Part of a small language model's weights.
Size: 15 layers, width 256, 2 heads of 128, MLP 1024 GELU, vocabulary 1024, 12.4M parameters.
Architecture: LayerNorm before each block, biases, attention and MLP in parallel.
Training: 314M tokens, 9568 steps.
MLP neurons of a small language model. Each row is named by its layer, matrix (up: input weights) and neuron, and shows model dimensions 0-127. Each number is 128 + 32 x the weight over its row's rms, rounded and kept within 0 to 255. Numbers have three digits each.
A block is one neuron, or neurons of one layer that tend to fire together. After each block is what it responds to, as a language model described it from the Wikipedia text at the highest values.

L12.up5:094154104095059087089114156131153146137136124122140133148090120129139104142117114138167071219075150116065131131140048072102115144225170099106117143161111105140152082149148103160214132137141113101133149130132119124130160109152173143103129120232147152114125081125135111073116163111110143149157103203131134127163091164155127078118120111164165136089037094155147142157091126098099104118152
L12.up9:143162131150115197079065131141134128110085121157072103151146118130120111187075098123120164073166175147129118119146120081153178131117161128114067127165161106147147104116103167121178136118116117148152111119161134093109163083133172149117091149131143153086070173112119099151100099179141091107142168131150140176177109133129202064097114131112174142099072113136112129155124092124158184105127
L12.up589:124125191094072116140153141201146151146104091113087143129141118125143144092099172150114085093076121115059078111104108100105132092181082110139128122120158107117082090107106086156153155159128157162100165097122093063110124114041147147125075168149106111129103134106176119128142149119155134101109147143114198176147187102145141104145018113084106162142120142148127112108135096138133120111111
L12.up867:058106093153067106119155057186166194107137159108121142126100111090161107103133111095132119152098109078108136112155129122134088135129146100130125163109137101124207111083134115113146171123140158090153144082141100168115115142088155224091103126183062069176126189124175179120163107107181103116155149134170104186113093130135159157193120146141153056138123145150129113134147091141112052079114
Responds to: Word-completing final pieces

L6.up47:081109084154140195134156164117138099170167161145082178082100117124125138126155142186134039175078157106155039072175187100081124196168129114116057176142098088098092154152170115151100200149146124129119183167139175121099140097117141159176031119060124129120074137121125159140134061113135138130147116108096131143114104120072094144123137112163158153088096111152129126145136128185077119172099
L6.up184:156130125149066151131133191119157165134137171150166185128149133170136079178110165111132129094096145127067137087216081131093102120127087137142115122117131148170118157140074129145151067152091146204165098147097144126090107118092070139081109110159134203123126184123191156145095098103138179126067164118133110160145110091177129155115102132138124139095122184138129110096172114126105139138108
L6.up223:115120087159094125186086080124127202140123144138123122105149120123093118146108115163111162162069184119089075058150172157091176200112085063143114168157119088108173136121108170113154108149099152152145135096074143138089085137122142148116148128165115075112117176159127138112085163122116131132128120119144184109208146122072098157169129146128120134172124066167118158190158110163116148068087
L6.up238:137105128091179123153133187163115127184150205172094100155154132132174176158089129153099151119110129088104106086108183163116178126120103160095119086144146129133120153088153141118131067155142110160116193118070159124134095159155137142090114087122135170196161158139132182136106110120048122162082128140180145081114133100089148124142138096128168155116100118133140127201146088152151122079125
L6.up649:065136147158157156109159141157088143110148087112111070128160109118140167137104139134084117117111165118150145153179111133095136084096153091137135111153117078133103138142095142128157143137134130115166180109074162110148159145081144197090114216167105099132125162191077074141114062082132201132152145117122113126081140173109134126114128119157135074131091118166150176138142219109119151100148
L6.up741:118159126070098121176114131110116148128083126145163111128174149096144125183143078129127074154063105087091117147172100153137129135130115043141148167164192063052085123066151101127142094132143110100096175114121080113099150082090136153148142148112108140107149098101119107166104166157119170157124107158093147096162153120093175062126098179107141116105158148095102161148142052131140163129187
L6.up810:097137130158146125167100133167098142165124130178126135132153141118169169121134177187120152178165137191143160126195146140119110142096106149094207102156120080070078093108076118122124167116179091188108204153105130121134132078083142113162148116114121089158171135202113081138130194132144095110126147139141097131099141077141086132140110138190082138162123095123119123095100155186070145092080
L6.up938:090095120093087153133093184112117130162157141093124130120124060172127177080097132092131150170124164069129148099145147079107162158129149109123190074119126150169162148097023185133063105178090133143105155097101158127135133115191144125157106108112157084164150181143149105179125117087100107160145149109185101087106146130093209079114076109151162106098067117122123146095124150174093093157083
Responds to: Word-final "-ing" suffix

L6.up346:109165190079123156087110052149156145117085139152159164083095132163129073102132083173153109091074093123128100143144149152053111164161163116159160115148097117119162094105134128072170089143129074191121162171144151142155141151170117132098139138187088215141152168132108142128154170111129127106125121172145189168141131132162168168117109146104150103123093184060151131131115145104115139128204
L6.up423:159084123118069140154130163089178155088122141097191134171060067132098091196084157128117073087130102138157108132162121135160085122168126118116086087162126160150144154184148112057138115143169111116154183086183086106117117132229119123132140159119085080132106117123121133193095120079152108113126101172148159136118086099108114134124182120109126035106140130091109139162112113134121178129114
L6.up427:163123162119155177127145181095154144140144114111128149113091173093142069186111162047112126095067035099042165144109189164136133113185109128134158114143143133147187097186135163123067126085137181159176141114064191159141131110157179192145123101157137119125173128088172133184111147104130126132094166175051105130135156083084086203093139155065133151095101145091111129102146089150117115147126
L6.up517:163160101124126152136136184109186131150145170157133150085090129144127080149179188179091133145084163114111053153174072089129116121150160130125158093105102132127127107160074111119107106142068140168180145139133106117107142172138117173157158138160158148080117150086145097173126158179148147131137143116124133110160106085116119176116163100078209118148119173108083158134119164155095191119149
L6.up562:207142122101114111154123170086139099104096134124164079166127053111108162177114120111149185117152144083058145140128152126137115094114137087145131132177094092094125115074105131096153146161107138115147155163122134127124083053110174137104140175102165095115150210146147076077069102122128138091147159165146111108161127115122101158130120139150194123065161085097112124125162105160152140101119
L6.up806:147144164112017169110121168132142179167118139096130135106141127199133135164100108102105137060111136151124097129150150166099109114144123157138180103112126062098168107155126059100141133143134113157133155138171106096129103133123115133105201096140191129097181166133138141119111159133213135086120068139090127151106080128137135129091139177087169126133108154075116106153151122080163128079155
L6.up917:185121077073113153111144186121108146139145097162110117136118117163108120183110112158136082149110083123057126127147147115044155075164157111110128142106140201090148184133106114077140089150064119136093171102100115131128100116103106115142098140124176105181191114142077152163204146113171132120141165141050137142108137037125123157202143071110148146114131127137183152162128101150128131085091
L6.up992:097129130096076137157194147141057188121106132146109130106130111184137085057105101145153105060134151106100102190126192171104110142169119104124162107152144119128170202086112096135176086140098113144115127127149124144168072091065176121118090043103122147071161134144139157108164159130127156111093085156126200162081047047123110147151102138139176139100102148115152097158148091159137141083090
Responds to: Adverb-completing suffixes

L11.up418:148181159178120133112126146099147126163119154139061156136123109156125126099111114237126113082165128096146101143062111175100109136082146121118163159153150127082124065169121175186166139170135069152076167165078111152118129126179129174134144148147123127128116122119104128158140117075074132088092173114133182150055175153110191166135140126124099159156106082091121145102077132098150086129112
L11.up526:113177096122110125098135172186085136109088129095075147142178101109117110135135125096156082043120107121146186071100104134098124106172159092137108157147129130111110137139092157142154134077155095082162129140131159211093174136145142197106129120095142102122135140110137082166066111105151108057074114154186078121076156119150143105157131114189132105169061156114091114147167211133150113121184
Responds to: Mid-word fragments, academic subjects

L11.up44:080133081083145089130146157124097133144046158127161186125102094106128100133172139103088073135167153113176092153081143126120109095100171175118167114142149109068121098196176143179106156104158107158132176137118179106137108111066113148111151084151115091138136163137119103086185103137150156133126140134139124071086168127145115091170096133104066174122111112134162089048116110145136143171129
L11.up550:123095104171142179114189152113122157111106092172118119128146106145119123147141108204099151113214075085170137126108126128160141180140144088092118119103177153072153115153128109087149175170110109136118124093132127095109117137134128125163125082170142157131084123144145118120160124104179155142129161110153108126133127119145131119106088118107144092125142083077132104112189115128145050152082
Responds to: Word-final piece completing words

L11.up655:124147115143157159182124199127067146153151084139172134086100115171106104166168142181080100143131115082101103150164004127140102106117093131139084180120135141123123112130102137095132139109105131129112162126099098186155124089113068150127104102126086090066161134183080118141074077180102116088152162150148161181178145056196203117159126096122147141095146126158062126174089174114131102151127
L11.up762:066170078151160157132140134122111174156189085123093096083119086126139168151153104147118087158143103163126179132127145077154101130138125095129083133119100099123087163118111125147152081077139109134184153148142094141112152139182097077102107116085164156102110111143136137170155090152063151118084101182079157166094138109162146174151104110185104123139117087125131132160150177075147089109133
Responds to: Mid-word stem fragments

L6.up90:111061123103158160080140146121064169143139148172146122139156092135157171173130117076127130097102098125153133152140172080114142110164177101132156132091170140090163124161097120072152124105148095108157125169132082070083086136090106102147147132114157142099111171126164113136171186099093077060167099144136167067170129114127156123129160113177106102078183152089100051161152113173129114160122
L6.up110:147136112143109145148141079098110154115127163140094158116152098138197157137145186094065136150156133099121073157082157119147109109195104186090160129141152073129096162109126137123067122137135126152081161140141161173055130128098106130167072096101130115142110102111182140138188096108169164131095156165146161093143073126175157183149152153144044109143070153187130213170130064167143220132129
L6.up121:125121133149126115138168096123135153151125166078172162099128116190144143191153094167183082087083075159103100169190106060159096144168125074173110115153170125128178172133096106192100110073184112082066143131088134100130172112134189133131137115164105109067136093065143162089123142174159151184100136133072105123136086111131123152129113094097098100080119075139162109132164131083100166123183
L6.up137:162173174153082114100128160156133165139113111148153092125118078196130168103182107110120116107089142117099109117163128145127074147103158118101084085089085162106095114182107085098155139154120140139105130130131122174134086170066137116124107146130162114101061140123173157110084106173152115154094144143123164128182148070205143120152110116145193114136193143179112134147139104138146103143162
L6.up259:148112110106129212106164135128121185123070144115137127172081153091167118074170122132159120062163115155168138149130167114135115096165190119125159096042158128054128075167075123171106145123152162125121119181098147097154138082131160207151114115116173146110124122186097172100106150174112178191128152089163142068106136152152065132092076168156145098110130106081173170121166099120144142149132
L6.up326:136128164113161132121125083101112130123104154153172112118142181137160144137099123138124168148096090110157163128084037114126097171119113148139145149145138152131107141062111108187175130112147108090143108084144099101133148136138133117133140043150074179095182151143142136198102095137153134115111145044130142105130116080154097138119128088175141156104153096140145160057131100145109168145066
L6.up695:179163142153124230106112109139145156093098125072129149139126137139153130139158106145078181152165161136135109117133171105093127144160185101092095167120124124081103097103137155182108129089165114087112076155134160099115124137100074225200152082128094134144090135212115175167165103052148156124119093134125151110117140119103116167123216131142128116104084155161155173096151105078141123127138
L6.up858:131138119140117162133095097141129174108101138129087105163158104110145091192153144136133160137102144137173098174163093096132187139084179083095143071103105158110143134156142161142073148157080135164197072137056131159071141082189136133129076092141155117115044089082115164122115135151118180113089126115107173099163151150143125096071194147174112167162067104073122133120116091116078081115146
Responds to: Mid-word completion pieces

L6.up182:130203171121129161095137104098101179141121139136086127158117090177094153085112146105132175120106131099165139140092131140120087118135138091140196093096111113127140144155043110175139173172128158166127128113106183178085118146128130190134074149080089123108101136137083123104117181137144089117145104089197110129125118071073111091145119152078156123102091119100199175146097104143097146154158
L6.up320:133111141124135115141113161158171163053143127109131078086132139077100087116094156110140109124165121148149110118129151134079126164102140065111079138107134112120099110144173162156155092150138116172152113098123143079112102084150135155061143172147135151136131157156150184160125090121068125089135129130158132165133152127143193145139133151063145157033139129151152065144125119139153084132173
L6.up495:190131073129144164065140112174169171160173067084136110114140153083153150160167074106105116137068120094098057198094117125119163145127137081136122123050165161124129160124101117168147102146167101144173106136145172097143106104124125186107093150126093150098173152088050099100088084137114143079126128139100143076179119139153117119078150071123122093136145154126085114183148088129131184119107
L6.up537:178088165088125179161142172147089179117191099158079145057140091138091098137174122139119088132156119158100155158180158144184129177121122123163069165161050140110130142164109122128171051077143162191081109112117134125146133091156112122184102131144176128066107158093123158105155185084122130137149126055183165098108160163114204112114093140155198124109112111111175086127156157116068155108167
L6.up679:128076121168144173149134107131055098134155155107153124123144143117119136091169166177116111099104089085171096082157148158087093094160075124158107168109094149154091089152084114117135122102187099106105057113143157088147101134197176059120148112143076168108100129038084172181158121139095075092118150164160098125170168141160077087080103100154151117149087094116135106160137157130124171124143
L6.up836:112134143100079132106130142121167077092125112134148119100113140155114166143147126203086107071106151096109135168157134135171095146141205097201094096119134135164158068160101164066087124111119068104130162092114095117149097161113119138182104143120094192103098169179095152134126114113097142126147066161154129087119140132096136069114104209101094097128085085091149104151066105154150095139186
L6.up848:181104109162155100124153116103133139149122086147055088126196137114130102055113109143165087201148136103127101159104127131107094145078132112116092147157079152122105153140121125118106104092155220127172116114091139136104130183176117162148153127153101198172110134125064138072135161109120061110116075073127114195156159134111124133124105074116140188100101116117180141109081187115136143171106
L6.up979:148172146125080190114126173152082169099184144098143131148153170144106087142102158096144104099128137118081168138126087139160088067071105054135114123096058121109189169148114181123192158113146184176135135147110132113105040139161149092075161165124161097086083151153101183103105101114095079112150134106152096103129123086162137142114092126085139178126053108137161135106148076161128105166130
Responds to: List separators

L12.up79:099130113108117153121096117154116150174120086098158076149172154159146099073165084107079174136123091130149123135157145085106112134100140113090178109067148106093139127170105194124140066150176070169125139165079134163122177117139147121158087114155128084149136139139170138217144112105114127181081117122122153078156112174128123130122077165159086110089182104193163136137209095138088086138105
L12.up607:133087111158074131090113120100120144091107139100097063082141149110149135087102153112121122124151124111127140144184145110099142089121126111083228128104115143137105121158090049161109114094151116176126109117173115119129159157084111101164121118115138144201120071153139133181102077094143119089083116143161099137097131132114121148130140109077153088134144106141144172189136109096106139124122
L12.up824:116073157131056135140126153137068160164108108098108050163140105157128090120123101111086156119160106124091077154177146150112150085054116138183158189130133131151134100171098102150176101109125146142082146148100120112106129154150138177098163174100165090131064159115158177120141111106140065164103142160090120133140095140201160031189074150135152141068135095241145146149089137127135176126117
L12.up859:100171074192108156146139147143139124098072152161114150136102125086074127139162176074174115155064086078111148103142143138147132105138097056094162125131114119155087095132097102123143122097118093117161100128104156174128125127157119172120103083150132098122147083077142124151134164099139142094156080169130153085127136163132136096178161198100109091075116123120139088180150141143157154188124
Responds to: Article "an" and fragments

L11.up559:095087151108104135103089184132169195081135107174106107085198130091122151123179142099104126166094117134128153052169120085069142131114116133182063081115194129154133087130141076139157075112149159124131057126136164100102091176173131167142061131182191166117174122077123122107164082137091118156156114089168145142157136092096170116093173126120150097102080106151142117145127115193160132091118
L11.up931:114156131131154121104101120117109150103116127135114121090105159124151149128150185203102121125085106142135091146132154118137162125120086222153077090067160161107111095124155082096093117130099114062102144100074089157143131127188122131171125127171152159155150095091147119063119147080102121111102157137118215149136108105113155158110126129160115147106045106116150158154086114114198156151143
Responds to: Conjunction joining names

L11.up94:167115157118118146165126104157125102149136114122131173133114108159191146192097196177115151130153114086112161074105176090113130161128145097098128163176160108191048126168125173132128119111155158125104166091174172090124120093080087174101196101094127123094098089084119089102121124103100140197073115114124143077114110132102151136127113134177115094143083145112153115122135102162108085115119
L11.up791:085138127184114109107148155198160154186149166133161095150159147127121134173110150161120157112149116155155162127091067130071132107143159134140083181157146096142101089105107150182135163191108086139124200142132086107136117100119079136081155166123097130156121092138120124141120106123142112108108101079122150088143115101086062118160055152179163139096099148167136144107157136100099105120059
Responds to: Verb endings before objects

L6.up126:144166111145045115094089114171105189117168132126147116178133111144145120135172158126155065090125148079166112143128137132162198142122107155158110068156116176181126146134132120062147074109091096107084130149127126139137128124117127130132119068113185143116106215122162069053157141153089159153118161135138104138126104100149159127107115121108143132118097133112104102133130061087084132129133
L6.up180:105125157094110135150153099155135161175091096143057174188110169082142120061194123078094170115130110138141139141111142117124134121189134059092101123171071140108179162122082112086183141074150147164071140165095136108141219129095134123126145163080176117094038127083128126122136115105113124140164061137129094104066144103129155150153164074162116144129175188130193154051083048109097183164115
L6.up405:115162127141049139109188169095122146150147133099158124117116104069124143095180136109105139135149156158125171139070108140108160112128162130126072076132086082131178183023135071114151148113085111146139182092131148117099174156112128155133050101184114132134168157117112125178134135137115140141170121153075126159091106157149107127151082161056072135123144092161111116134153058097125085175119
L6.up581:161156130160115084107121131113067132152183109215132151120151159034131144080122119108195116143160151185172156173127120147092056142107129191177133135087144110118115114136124135102119139090143140138151103128147141162122085202171121161116109144152104157152082176099131116085109136134111115193093152017059091125112146149193121159081155101080126149116098081140119155119105148113102172151115
L6.up732:126108137119133193112123109171170121174135098157092188126143109094155102077116126057108121140164184065131119098061075124087151149150106134133091118141127126126150144143076124113133148094127179132108135153103109108076134103096131199131146133094119125164163202116118128106139159194097112158096149164137057098127126105120145114154165162172131061131166146098064036152130145068129138085111
L6.up823:116131157150160126168101200131122081179145106061151075128134135103124163192148095168105158147137186202098083122137192160071128132123165137165113155161113160136047142136182118114142091064179082146093092103183083163145125117107108108103090103070153075125136150089159117099115172170116072118172147183175130138090141184108089130115102115106158142095125139134085106170086092130178165151192
L6.up842:169124150164160113066131196066134085170126122145106122191106083074113204101131155125081094122148161112142168153072077150083109157084130181118099157145109163077157113152112076052171177126080134168156101171095111119106133122126070194145153163134163196108143174082172096094120117131156136100114126128122160126119052115180119118120126138115108172082176100136123097142170104038105177139110
L6.up921:121137174147109096101130181128103187111059152145131127144145086103108144172084164130080070117119176120154105097118144122130096081145124177142152083114127128131136126090172095066116116114152093108139124137144193134087143161136119226098148093100124198052128141139188138166147120089114174107129173124165201136092095145162109081058065143129146165116131105118136166152120166151125110094155
Responds to: Mid-word fragments of split words

L12.up292:153156082135115094060114135146184142105109171156099099034121085111136095183141138098097097139164062068103123138121118137035145161114167118169129083095141141183107160194130143132104133125137120098166088114145159119081091123154168124106126083193148128119150141133094180170179127151106147103159144120060134194109109169159137144152125109067129161057093063146112141145166126150180150182141
L12.up408:125120108112081138099130068181113131172107096205086040081082110158178088121139074151129132119147099164108148140200127111188121116160109132147136093144077091124134109126132105133131179166098140145184082106151103138158091057139121139098077070180083124101107129111129140132175099135155096075195112104142129195196126137166131091106177116129115111083029162131105128163165148083114109083129
L12.up518:121154157118139102094120072133074128032089142139149105140136086106160164186160127144161125125094095108121133080130136166128096105113170122143119126140135133148113132168158156106138091072185171072221146100102089075140173142141147115097131114158135105037126177130153094152089171118129188115119122142069131134087142131148149081165212156123144088147066122131139163128152105177112133084118
L12.up662:115174130089074154089081180120151178120156077094116159120118061091145149127121129187153158125146104170134139149196090144098092146093078155176057129153082107110147107176094092153114161175163193121122209151104117157101151104194071173107145079127172088086126141093121156143102121233132159116170141147095119129132098169124139093160154120164130102177119059155065094106150151094157155127124
Responds to: Conjunction "and"

L6.up1:092114114125092163169113119135120102110183097134114120137088075148115180139140116110114099127127125114163081054144134158113136148171130128148114152168082067116164170038154103192166094140083082116137219091145129172094124122114138088103142142117099137052111124111109089152108168138114106192162163177067112158203108117083213140143127127131139131118145107179165177143050164154155070111221
L6.up85:131078126092122115133115188104138156095095108147116096108170129119085176096142163123084146096170126139114155113121152179189158098095087137100124124133130147173125083094116157171112150226159071113164138095112084124170094182091114184111067152115104133133143117124153132171087166169133145108174102150152131187126106105077145118118071084107120159072170117080144106160132085112152086131114
L6.up111:120108108162035204128119109153125138145108081091148146136109106181037136089141120119130091104117151105122120161186098158155183079068180150152169156156074117168084086178132100134132133210107086107174143106150097139089130107115153127192101071108098173120122144128126168102118121099164108105113121155138109108118150154167164193135088104082080127119146121149127151075126158133142117134149
L6.up206:153140121113125128145150119128100107127149136104153119167109160124120129102148152124150121136133128117072087153156081160095152100175135134138152095186107091151086113076130117107099168141152064145085135125093066104161102139085156146129139107117130141127088118159070170153101143148115140096165066110124102157142132124157201163183121095159127091108106157181164147128055143170152122124123
L6.up357:116119171107156127134138118092107158169126103089142099160134051081132169104123102167171196129175101125161132134150131087142058116102130102097128143159101131189120105069063094216130134175123068098146127106107146179107129083109147172168073146107142161131141110106091127144161099103144188121131149139146155144127151108128128156171117116132091113059089150117157105099103121057102114101136
L6.up488:118165110130046102117109095125128117171120156104102160128142132148116141091138093076131101144153138101066129101164093135114090149166184119111144160163137115135140055063088106158139157175085138114111143120121100113180148147140131101098087155138161077142087111103137165087107121156145142139118148094116136111087157105111155174074167120123154117118138092123131095122094129139156151092204
L6.up643:160106174156151171154099134138170146145134111112107109112124122109101093075135127130101149085125124184158107111076136186128185106103103137121138156157146097159155159025041143139182146138121129146105140043129131080164110175170113091089105181100131142120103114075120163124123103162139103131117145128211122165114184096086161155088119153109159105095124100148151175070097100115164101084149
L6.up828:168106137179094121195149135121113108136099190200158126132127033159131130123156126095111149081140180132115112076134153132120129095113170114117118100168178097127085118095115110132146088165158193119159086151140092142164108105147147176138150103089117126102170135080176170142135126125171137159181170105130139129176124103141098193084145104148128106153126166125159134100173104067102155082155
Responds to: Plural noun endings

L6.up79:147153145068089161174134140134167163106147116127172148182142103148165124126135112198184150120168181098168125125112146113144101154024142127145124074166123164155134107122117144136124114106153178105156168107105107138143149133158128176135057142093108038173097113119078103121146117140153137174180155103123126138107056125147145078142148164120136139169147089096222142107144152040138151045144
L6.up291:081148124122171181144131126155114146124156102101115124196154152139152086034100144100148129104163193140114125088149141134135141143024117180112116194117119066144106038124189175116167169162106081153119074140160163101125101106143131119138114136042104142152115131033153136152110098064124155130163112168097122083110109146107174139129136145114125074161062114090140130144104123130166121142148
L6.up327:148168116043107153115186141114142119126140136085088100106136145127168135105125121164106178141156153120113094121142150110127155172181150150093116159143074179125134122191137142135152082114133146107084147093114121092139162077100149078089147162104126151168109145105179180133171142101066144101138218142195176136071117149128187104112078126124128154059137110217221083140102146135108119081095
L6.up363:169179129088105074126082079103139102087135114137153081119091103189161135124119141098127101095186134096052109111059145120060127174135187163127190135078126092110091128154139084091085101156122111167102208120128208148166159162115086093102079113075151132153121143142130084132163105163136159114104102172111138148095120122127183208118114095089207120178112128125168120145117159128121135117162
L6.up411:148090152071160157103197120163143114121147160141128168115137099158124148089105051137087184120171136124180119155155065137120071141040136112134124165100140103124110114126115138158144090107185165126121098095098167103121084114191109131130147185159137132107067162128177123092095150126133125071156161111121146110107140139137151140121162132099143165130055149100149158074203197123118152083134
L6.up559:053115091054211159127167084126105093134160148167119095147137060166144128066132203098077121104128079091137118189066140081131126145120156133097178133105143079145141056077126099119118171097141141169059139126130157129174109192182161184127170098115189158157153135104124129071136159155112129134137150133154143103181179092144096154144139179152210149161125142090110133114100143136142146103146
L6.up650:108206146145131169171175112118132117085191129118114073184159141122153158141110107119178141093149112177097122104113164116095126150138141143136248079147051146109116096126141122102125137163208171098152110145113165091122159118121151149110098100166113088182153079147101137114120160125146072115120115144106183115123127116124150094092132128156169161168111142079158161140118062147125166092096
L6.up802:141138119155157121127151138153150134151129104136121122164178139065140145110120067160105133169112197092049137141148132133115101153114178131112111132149101094116060110167083091096123129148135107115084117127092114160175113162132116114122154152170131116104105085108115118142152170136193147135161086152121146062148094166109153164182116112128127146135078085146181074129155120108111105085138
Responds to: Championship h and relatives

L11.up11:161138171125126071244154164148193144111178131101106128103120084153178163136090099130143158128174133107163103123130129226158134103129136087093053092159138139123116142073102153159134124156155176148099138171090091123138154084112163140132130167102120115140110073080094120125134133130183132138120194132166131133154089116152149151157147131151136104129106149156143115116101126121163127119141
L11.up525:106110105097121171138127175130121126171109113151090102120090110140135153128111113068124151100115138140151171127141109142127144082140145090096150201148152111157118086106101096177156141129113129126092112083145117125131125098075123165080105105110122130110073121101094121141154128163144129094132142145092208234139133117132167092161150069125133109078193139111115157179149144057111127106073
Responds to: Plural word endings